Weights of a small transformer language model.
Size: 22 layers, MLP 1024 GELU.
Architecture: learned positions, biases on query, key and value, untied embeddings.
Training: a variant of Muon for these matrices, 465M tokens.
MLP neurons of a small language model. Each row is named by its layer, matrix (down: output weights) and neuron, and shows model dimensions 0-127. Each number is 200 + 20 x the weight over its row's rms, rounded and kept within 0 to 999.
Before each neuron's rows is what it responds to, as a language model described it from the Wikipedia text at the highest values.

Mid-word fragment tokens. Short word-start or inner pieces of words still being spelled out, like st(ressed), gu(ests), Bu(ilt), and u in romanized names such as Daisuke or Sentaku.
L4.down395,181,192,159,194,204,182,195,177,212,206,179,202,162,162,195,220,200,196,198,198,190,227,199,213,203,228,218,209,149,206,223,183,238,190,197,202,195,169,181,213,196,193,203,230,177,166,221,200,175,228,231,224,209,193,185,198,201,201,203,189,220,167,217,201,230,201,228,210,203,195,215,191,199,205,246,226,206,196,207,188,234,174,183,194,186,196,198,204,198,222,204,185,212,221,173,202,209,220,175,190,201,178,235,180,184,174,212,233,216,209,207,178,205,207,198,209,172,217,212,233,197,211,211,214,144,243,191,208

Given-name fragments in lists. Early pieces of first names in cast, roster and table lists, mostly Japanese (Mariya, Ayami, Miu) but also Jeff, Graham, initials; weakly a, list dashes.
L19.down158,211,181,197,172,208,195,187,206,205,197,187,142,239,218,188,183,217,203,225,162,207,206,176,190,246,209,214,203,173,180,189,230,194,183,220,193,209,226,158,231,180,213,219,221,177,216,203,194,194,212,210,217,175,214,200,176,169,227,230,161,191,163,224,178,208,205,180,191,212,176,225,173,197,175,156,251,184,244,167,171,195,172,203,196,205,196,208,194,195,160,204,167,173,207,210,182,217,186,168,203,223,202,217,169,171,185,219,187,198,214,217,198,194,158,196,213,218,198,173,192,178,184,206,188,189,206,228,217

Word fragments, sentence ends. Mid-word pieces completing a word, such as Int(ensity), Ear-ly, trans-fer, att(end); also sentence-final periods before section headings in biographies.
L4.down895,198,197,246,209,185,166,180,244,241,217,196,220,219,221,180,212,195,209,185,221,203,170,210,232,188,231,206,185,244,174,153,161,202,209,165,214,199,224,192,168,204,217,219,188,204,203,214,202,199,229,196,179,214,197,228,207,215,189,189,170,202,179,232,209,189,193,192,198,221,217,195,181,207,198,207,202,191,226,212,174,264,228,204,188,189,193,193,193,188,196,201,193,193,192,182,192,248,201,226,222,215,179,196,218,207,182,202,211,166,226,238,169,185,230,226,205,222,207,240,214,238,218,234,184,194,220,211,167

Title-initial "De" piece. Mainly the capitalized word-start piece "De" inside quoted episode or work titles (Death, Dealers, Debt); weaker hits on scattered mid-word fragments (hyena, herbicides, decline).
L19.down34,201,192,210,173,208,210,207,201,184,166,183,176,203,182,209,206,203,155,208,221,236,207,172,183,186,184,217,198,162,207,194,176,225,202,193,245,197,178,181,221,210,241,206,186,238,187,201,223,206,202,148,195,213,199,215,217,218,217,191,202,184,227,202,171,206,192,198,194,198,224,183,189,197,211,183,184,218,212,209,207,200,231,177,205,176,168,194,215,190,199,218,217,198,192,180,196,163,233,181,211,211,162,174,187,244,191,172,209,227,177,182,203,210,220,211,207,177,180,232,170,241,174,232,209,170,201,196,180

Word-initial subword fragments. First pieces of longer words split into several tokens in Wikipedia prose, such as com(mercially), att(ached), cont(ain), intro(duction), Acc(ording).
L4.down405,170,208,193,169,196,171,217,233,184,214,199,183,188,185,158,135,228,198,180,218,202,243,208,155,232,177,186,197,230,190,191,209,200,222,245,203,185,215,201,228,218,178,188,214,215,215,212,194,186,218,187,169,202,171,201,167,189,148,195,196,225,187,179,188,210,208,210,179,217,224,221,200,178,188,193,212,207,224,212,209,193,190,232,212,224,163,168,217,226,214,218,185,196,192,195,173,184,219,228,214,212,204,188,155,176,185,189,233,167,223,208,191,199,226,230,231,193,199,177,221,187,202,221,220,222,213,213,193

"go" and mid-word pieces. The word go, usually right after "to" (one game to go, refuses to go ahead), plus mid-word pieces such as oan in loan and an in Istanbul.
L19.down111,157,207,204,205,238,180,205,143,180,171,147,196,216,206,178,196,209,195,256,215,177,196,204,226,188,213,210,225,214,207,227,162,232,204,198,193,190,232,184,202,200,186,188,193,194,205,206,168,178,188,203,210,196,187,230,218,187,179,202,200,200,193,221,216,208,178,192,175,236,199,180,165,215,197,212,218,199,196,191,207,211,174,223,233,194,210,192,183,216,199,201,197,220,170,222,193,194,188,216,217,210,193,195,223,183,218,203,195,196,196,194,184,188,210,232,221,196,196,161,200,175,199,194,212,205,171,237,169

Mid-word subword fragments. Short pieces of a word split into several tokens, such as lab-el, Mad-rid, mon-ey, al-manac, De-ath; also existential "there" before was/were.
L4.down942,203,232,198,196,200,185,172,194,184,207,182,203,188,214,235,198,224,140,224,193,163,202,183,223,187,194,239,181,219,201,170,180,209,196,234,219,204,208,196,222,222,211,203,201,203,181,218,201,228,204,212,200,213,236,191,190,196,206,220,235,225,145,186,168,202,204,158,215,169,162,201,186,201,227,220,194,162,226,190,210,218,199,201,207,225,178,214,208,216,192,199,200,204,215,214,158,195,200,201,182,202,179,206,192,210,197,180,190,179,176,207,181,232,190,170,163,220,154,185,194,236,175,229,185,195,185,200,179

Word-final suffix pieces. Suffix tokens that finish a word split into pieces, like -ous, -ed, -al, -ing, -ely, as in humor|ous, aim|ed, instrument|al.
L12.down162,202,195,188,175,198,208,207,183,196,211,193,194,203,194,192,224,209,181,149,189,207,187,202,202,210,210,211,214,203,197,199,207,205,190,198,226,188,198,203,205,195,193,188,191,191,200,204,232,141,202,167,178,199,204,196,232,189,205,213,154,179,165,183,211,207,193,188,192,188,182,170,183,225,199,168,189,185,205,184,186,168,225,204,211,210,187,153,213,180,170,204,229,212,201,204,236,193,205,220,211,196,198,195,248,224,179,176,227,201,249,257,181,227,169,235,172,206,203,183,205,204,204,220,184,143,198,190,193

Diffuse mid-clause tokens. Scattered tokens on encyclopedic biography and institution pages, often word fragments or subject/relative words before a verb: footballer who, gr-ew, A-ffiliations; no clear common feature.
L19.down958,192,182,206,191,205,172,210,217,177,230,184,194,198,216,185,183,186,225,196,243,183,234,209,187,227,221,212,193,217,179,184,221,236,200,171,190,182,196,256,249,171,195,195,180,176,207,183,223,217,186,229,225,198,181,201,205,187,202,231,169,172,220,221,189,233,179,147,167,197,211,163,172,197,199,193,177,201,202,195,170,202,177,204,177,205,187,207,200,198,172,206,181,180,206,210,211,199,215,189,199,229,209,186,205,229,227,206,192,214,199,188,224,194,198,146,224,216,227,204,197,199,200,194,164,195,216,194,185

Early word fragments. Fires on the first piece of a split word, like Int(egrative), Ind(ependence), with(d)rew, and on the 0 in years like 2002 and 2005.
L12.down954,196,172,172,206,228,201,200,196,231,217,227,184,183,203,214,192,231,187,173,172,187,180,216,193,185,200,193,190,186,217,185,197,237,244,204,144,201,247,230,181,199,201,243,218,209,206,203,211,198,185,212,175,170,216,196,208,193,210,201,229,227,211,162,198,205,228,207,220,226,191,167,198,188,238,206,180,193,188,187,199,196,177,195,210,222,221,180,221,173,201,185,207,184,219,208,204,207,251,216,199,206,179,196,193,184,191,196,223,242,222,181,206,180,167,186,215,196,208,203,226,195,201,166,198,190,211,144,210

Institution name heads. The final head noun of named institutions, houses or places, such as College in Emmanuel College, House of Orléans, Decca Records, High School, Church.
L4.down780,196,163,183,211,192,202,183,208,175,211,219,200,168,196,203,195,191,208,210,193,177,203,194,212,200,179,207,218,213,231,193,180,210,210,233,200,198,206,204,211,215,220,216,206,201,150,219,182,169,189,193,172,213,205,214,235,216,232,179,222,167,215,188,188,212,168,212,200,194,196,232,190,216,196,180,169,179,200,245,222,168,259,190,213,245,179,218,181,191,178,243,228,191,226,180,200,213,163,165,168,224,196,208,203,221,189,220,251,171,181,205,254,177,204,180,235,207,233,180,236,218,187,195,197,179,202,199,202

Mid-word name fragments. Continuation pieces inside multi-token words in tables, lists and infoboxes: name pieces (Gu-ild-ford, Yuk-i, Okl-ah-oma), final digits (1999, 18), and the period of abbreviations like "No.".
L12.down549,175,185,220,211,222,188,207,176,223,193,205,187,234,189,207,179,184,188,195,249,197,185,231,212,242,203,171,169,224,186,214,225,174,179,235,217,219,222,200,201,190,175,196,211,227,194,199,192,195,203,207,227,185,174,182,210,170,208,180,178,189,192,202,193,205,228,227,178,202,227,201,161,205,203,240,212,223,180,153,173,179,174,190,246,230,208,217,188,203,207,175,208,228,203,218,232,185,158,217,221,225,209,194,223,247,178,191,209,224,218,180,195,191,183,230,237,214,210,205,167,246,187,206,201,218,193,200,181

Biography kinship nouns. Kinship and role nouns in biographies (wife, daughter, parent, manager), the word life in "Early life" and "political life", and table-cell pipes.
L4.down751,183,193,223,194,190,201,169,204,218,185,179,194,181,191,193,223,161,186,231,254,225,171,252,249,177,180,169,195,194,188,210,162,170,208,183,196,195,192,198,218,235,184,175,219,231,208,186,222,223,194,224,190,165,195,211,179,213,256,219,191,192,208,218,199,223,219,196,184,188,199,161,202,178,200,197,212,231,218,194,196,221,231,192,169,186,198,192,157,228,182,177,162,181,211,182,212,180,204,214,181,177,160,203,226,194,187,231,205,224,213,205,199,224,197,201,175,239,212,238,222,224,172,214,207,184,211,192,191

Word fragments and place names. Mostly non-final word pieces inside longer words (cons in consisting, Mad·ras, Par·aly·mpics, Sorgenf·ri), plus place and organisation names such as Paris, City, Union.
L4.down762,179,218,192,198,174,222,193,204,217,201,200,218,197,215,209,212,217,201,163,183,196,202,182,200,214,202,186,238,214,225,222,166,209,196,207,204,228,206,218,228,184,203,194,250,186,191,229,239,211,230,208,225,191,185,150,203,158,200,179,184,185,223,164,222,197,198,210,201,184,205,185,202,197,207,230,205,191,188,214,222,181,214,196,209,234,201,208,208,228,201,170,221,188,207,209,198,244,193,181,185,237,205,193,221,208,196,242,190,221,172,195,232,185,225,185,219,211,183,196,220,232,230,190,183,195,222,155,197

Split word starts, title function words. Two groups: short first pieces of words split by the tokenizer (qu-arterfinals, w-atch, it-em, n-omination), and small function words inside song or book titles (Break The Rules, Looking for Freedom, Rock n Roll).
L12.down106,203,168,159,201,223,174,234,209,169,197,180,190,167,206,188,177,175,198,186,210,222,151,170,186,209,209,215,198,224,210,164,202,222,223,214,198,162,237,195,208,165,187,193,185,169,200,208,225,211,215,200,209,201,215,213,220,196,212,203,226,215,175,212,221,206,202,192,209,232,212,194,193,201,196,201,188,202,206,201,213,227,216,201,218,178,198,206,231,163,180,177,163,209,205,205,214,211,176,187,216,246,199,177,204,209,165,217,197,236,182,199,163,183,196,181,211,233,156,194,189,192,197,231,248,210,219,222,235

Word-start fragments, time modifiers. Opening pieces of multi-token words (Camb-ridge, sub-station, mid-fielder, cl-ay) and time words before dates (late, early, In, mid).
L4.down22,202,225,201,210,214,183,173,166,183,177,217,195,227,231,222,207,198,190,199,174,200,213,199,193,196,221,187,205,229,200,194,220,194,201,159,175,213,205,233,201,218,189,219,200,127,186,231,222,181,198,199,159,207,222,205,234,204,183,193,205,163,188,210,195,187,195,196,213,207,196,185,194,195,214,195,234,199,185,196,184,231,193,192,198,200,198,195,183,184,229,221,228,222,210,194,201,174,186,239,224,198,179,182,246,184,205,193,187,183,183,204,197,166,198,210,171,208,211,192,212,205,246,230,162,199,182,209,197

Nouns after possessives or determiners. Common head nouns right after the, his, her or a possessive, often in biographies and discographies, such as his time, his work, Albums.
L12.down785,187,171,204,227,210,195,214,224,196,198,170,211,224,205,173,193,191,178,205,185,216,202,187,204,214,193,199,213,189,182,182,187,198,224,197,185,181,181,188,195,198,202,203,227,212,206,181,180,209,212,213,182,173,191,226,215,184,205,213,180,209,206,174,224,206,235,184,205,153,198,187,197,176,256,240,184,166,200,199,199,196,208,203,217,226,234,253,229,220,202,165,225,168,179,207,192,206,174,238,219,213,185,217,188,192,215,191,214,173,156,207,234,196,190,183,218,202,161,198,195,172,197,211,219,235,224,219,168

Role and title nouns. Nouns for a person's role or title, often as word-piece endings, right before a name or family term: head coach, Major general, merchant, songwriter.
L12.down912,171,202,180,175,193,191,201,196,195,219,224,182,199,226,193,214,185,213,198,192,184,195,208,188,207,175,179,178,198,199,207,189,194,188,222,162,177,194,214,192,157,160,198,225,227,187,179,201,197,187,183,186,159,171,195,175,210,192,192,189,183,197,232,212,204,249,194,238,190,190,202,175,192,204,168,184,177,195,179,201,182,188,220,196,215,200,147,193,203,188,218,223,212,188,191,204,204,219,212,226,174,173,216,221,233,203,181,206,243,204,237,215,203,196,197,239,154,173,214,229,182,194,204,207,239,213,187,207

Split word endings. Final subword piece completing a multi-token word, mostly past participle/verb endings in passive or narrative clauses, e.g. constru-cted, class-ified, territ-ory.
L19.down199,170,211,199,185,194,205,172,204,173,216,219,154,202,190,215,227,188,197,204,108,212,210,192,189,219,184,187,171,191,215,195,209,208,198,227,188,179,197,222,198,204,216,194,222,192,193,151,209,176,219,179,195,216,182,202,174,217,183,205,185,213,189,198,202,192,208,221,216,214,214,204,187,242,198,177,191,170,186,226,202,206,231,191,235,183,187,193,195,188,188,196,190,172,197,179,194,209,202,207,197,212,218,182,195,202,209,202,213,190,220,196,218,223,202,207,197,179,216,213,210,211,216,209,319,213,185,182,233

Mid-word continuation pieces. Second and later pieces of split words or names, often a noun after his/her/my, such as girl-friend, my-stery, Trick-Daddy.
L12.down156,182,194,220,210,190,188,207,187,192,195,202,191,228,189,203,229,232,216,212,218,182,210,209,207,180,196,221,182,182,177,268,186,233,205,197,182,210,180,227,175,197,236,230,191,184,221,191,205,191,180,163,170,198,239,187,182,191,183,192,184,222,209,190,129,158,208,206,169,199,177,230,191,212,206,209,184,188,202,218,189,211,197,164,165,184,190,208,206,183,208,206,179,204,171,191,185,169,195,201,145,215,211,216,242,192,184,228,184,205,227,219,229,181,251,206,183,196,198,195,187,196,219,173,213,181,182,210,197

Biographical narrative continuations. Last digits of years and day numbers, plus clause-joining words after a place or date in biographies, e.g. 185|4, January 1|4, born in Paterson, New Jersey, and / in 1851 but.
L19.down691,225,188,192,187,197,215,184,216,203,205,201,140,166,192,213,210,174,197,124,191,176,180,216,190,224,221,178,199,192,171,212,213,206,221,201,195,219,216,189,203,184,181,228,222,233,186,167,183,201,174,214,202,180,157,203,202,207,198,191,187,160,195,204,220,192,206,192,223,218,196,203,217,216,207,195,211,179,183,204,217,196,176,193,161,162,168,195,185,213,203,152,202,184,202,235,217,189,196,205,202,226,228,202,247,196,200,188,213,205,168,211,198,187,196,194,228,179,153,221,205,204,194,168,206,243,179,189,207

Structural opener tokens. Opening markup tokens that begin a structural element: === or == starting a section heading after a paragraph break (Early life, Retirement), plus opening (, [, and | cells in tables.
L4.down728,166,188,207,201,228,226,214,181,214,183,229,192,175,208,203,201,212,216,196,191,151,194,197,224,199,195,211,179,207,228,189,211,209,195,219,184,213,182,187,231,158,198,196,204,207,190,174,179,169,205,209,221,180,233,191,199,185,242,230,160,207,195,221,187,165,195,224,203,189,210,201,197,170,185,206,204,185,173,189,189,158,224,167,201,218,224,196,210,179,170,207,189,192,247,218,202,204,207,197,201,207,207,216,197,231,220,206,210,203,180,182,201,233,225,161,228,197,208,192,207,215,202,172,221,195,228,226,205

Office and group nouns. Nouns for official titles, roles or collective groups of people, often followed by "of", such as Prime Minister, governor, director, the people of, States.
L4.down579,222,188,218,211,229,177,230,204,179,192,221,211,220,209,201,180,195,231,215,128,197,197,182,145,200,185,243,195,202,186,204,198,191,245,205,195,184,218,194,191,189,208,217,179,182,178,228,204,183,228,203,188,187,211,185,205,225,182,204,165,212,220,179,219,219,237,217,193,198,222,194,159,181,188,212,184,203,225,200,196,199,197,215,181,218,185,203,207,183,196,202,198,225,206,188,223,199,194,225,197,217,219,196,190,203,227,191,215,199,190,209,203,172,193,195,203,189,178,215,189,192,203,199,207,216,176,162,163

Temporal "in" before dates. The preposition "in"/"In" introducing a date or year, often sentence-initial after a period (In 1855, closed in 1909); also scattered word pieces and table punctuation.
L19.down869,178,224,200,215,202,161,218,201,213,194,184,209,222,221,187,174,203,188,218,166,234,239,183,211,194,205,233,204,215,200,223,200,252,191,232,215,188,174,207,195,206,198,215,243,231,235,202,215,174,220,215,183,212,215,179,186,209,189,189,194,210,207,156,179,196,237,190,175,214,175,193,163,203,184,148,181,194,204,199,195,186,205,202,222,178,181,223,198,229,213,188,179,200,188,242,191,215,201,187,192,181,170,201,221,226,214,217,204,184,177,204,170,215,189,209,192,209,204,240,222,188,197,184,233,159,199,211,211

Place-name completions. Final pieces of place and institution names, mostly after at, in, or from, such as Veg-as, Prov-idence, Dartm-outh, Minnesota, Norfolk State, and minute marks in coordinates.
L12.down858,193,193,211,211,187,240,190,197,185,206,239,202,212,213,216,231,171,195,182,202,144,191,241,177,216,213,201,213,177,233,182,227,208,193,182,180,186,195,188,206,166,201,193,197,156,214,189,186,205,184,206,197,175,188,192,163,183,167,198,189,225,222,201,140,225,162,217,181,224,186,215,237,214,200,214,211,185,170,195,211,191,171,208,203,193,182,176,201,250,202,191,186,190,188,197,167,224,192,171,179,194,193,218,219,156,230,229,221,220,186,207,197,174,195,219,197,209,193,224,198,206,212,170,177,194,207,228,203

Word-start fragments after noun phrases. Opening or middle sub-word pieces of a verb or word split into tokens, often right after a plural subject noun, e.g. ag(ree), ind(icate), port(rays), com(mercially).
L12.down829,209,200,170,213,203,227,218,222,149,201,212,195,199,206,144,200,186,226,180,236,186,192,229,200,199,226,215,191,227,213,195,226,192,202,182,216,181,202,210,185,182,232,177,194,235,209,167,162,197,254,198,220,205,184,186,194,181,180,214,192,219,180,226,198,198,211,185,194,206,195,207,231,201,206,218,165,206,203,181,221,182,211,228,201,194,211,208,227,208,239,175,200,187,212,211,203,202,182,219,187,182,202,215,196,202,182,187,180,195,233,203,212,198,194,163,157,189,222,224,201,222,211,202,198,176,188,211,201

Mid-word suffix completions. Word-final or inner subword pieces that complete a word split across tokens, like -ct in restructured, -ical in historical, -ated in estimated, -qu in earthquake.
L4.down993,184,220,206,192,207,206,226,213,216,203,238,211,212,216,176,188,191,217,195,193,226,223,219,165,177,200,166,209,179,219,185,217,201,189,184,221,221,206,213,230,166,215,185,228,216,228,234,168,190,214,195,227,208,198,228,181,211,183,185,247,184,206,179,201,198,195,204,229,213,178,207,209,187,206,208,205,202,167,202,235,187,222,186,226,205,201,201,236,198,199,206,197,190,212,186,241,219,203,168,240,210,217,221,213,184,217,195,175,172,187,190,174,214,223,220,189,203,199,225,211,204,211,238,188,134,233,171,224

Place and terrain words. Nouns for places, terrain and direction, such as land, River, road, home, village, west, New (York), plus word-start pieces like lim, dam, fl.
L4.down884,202,225,240,224,205,230,171,229,185,225,232,179,184,198,168,209,222,198,207,190,232,200,233,198,214,187,196,219,177,189,172,220,181,234,264,220,193,218,238,218,166,209,201,184,186,206,173,186,226,193,187,188,194,203,160,193,238,196,211,179,184,234,195,172,200,210,219,205,172,177,210,225,221,174,194,187,238,193,155,234,205,184,178,236,205,187,183,182,215,210,217,195,192,189,196,238,215,226,192,216,213,233,180,218,201,173,224,181,201,163,195,211,203,193,188,174,217,193,210,199,231,219,177,214,187,180,212,201

Opening quote or parenthesis. Opening quotation marks and parentheses that start a title, translation, gloss or quoted phrase, as in ("Diagnosis, "Khosrov, (high cart".
L19.down12,198,193,191,174,163,223,214,209,211,172,217,185,194,223,245,162,200,178,228,161,213,217,199,220,223,190,171,215,196,227,226,201,178,163,174,181,218,199,196,207,192,188,161,234,170,176,187,204,220,206,190,193,219,249,215,226,226,204,209,192,195,218,188,209,167,207,221,154,217,186,209,213,172,208,222,160,236,197,217,195,200,212,200,226,215,215,235,208,201,223,217,231,204,228,183,174,207,200,197,174,181,214,226,197,198,220,188,243,203,185,213,208,218,202,194,215,205,193,223,216,196,216,234,224,191,194,205,183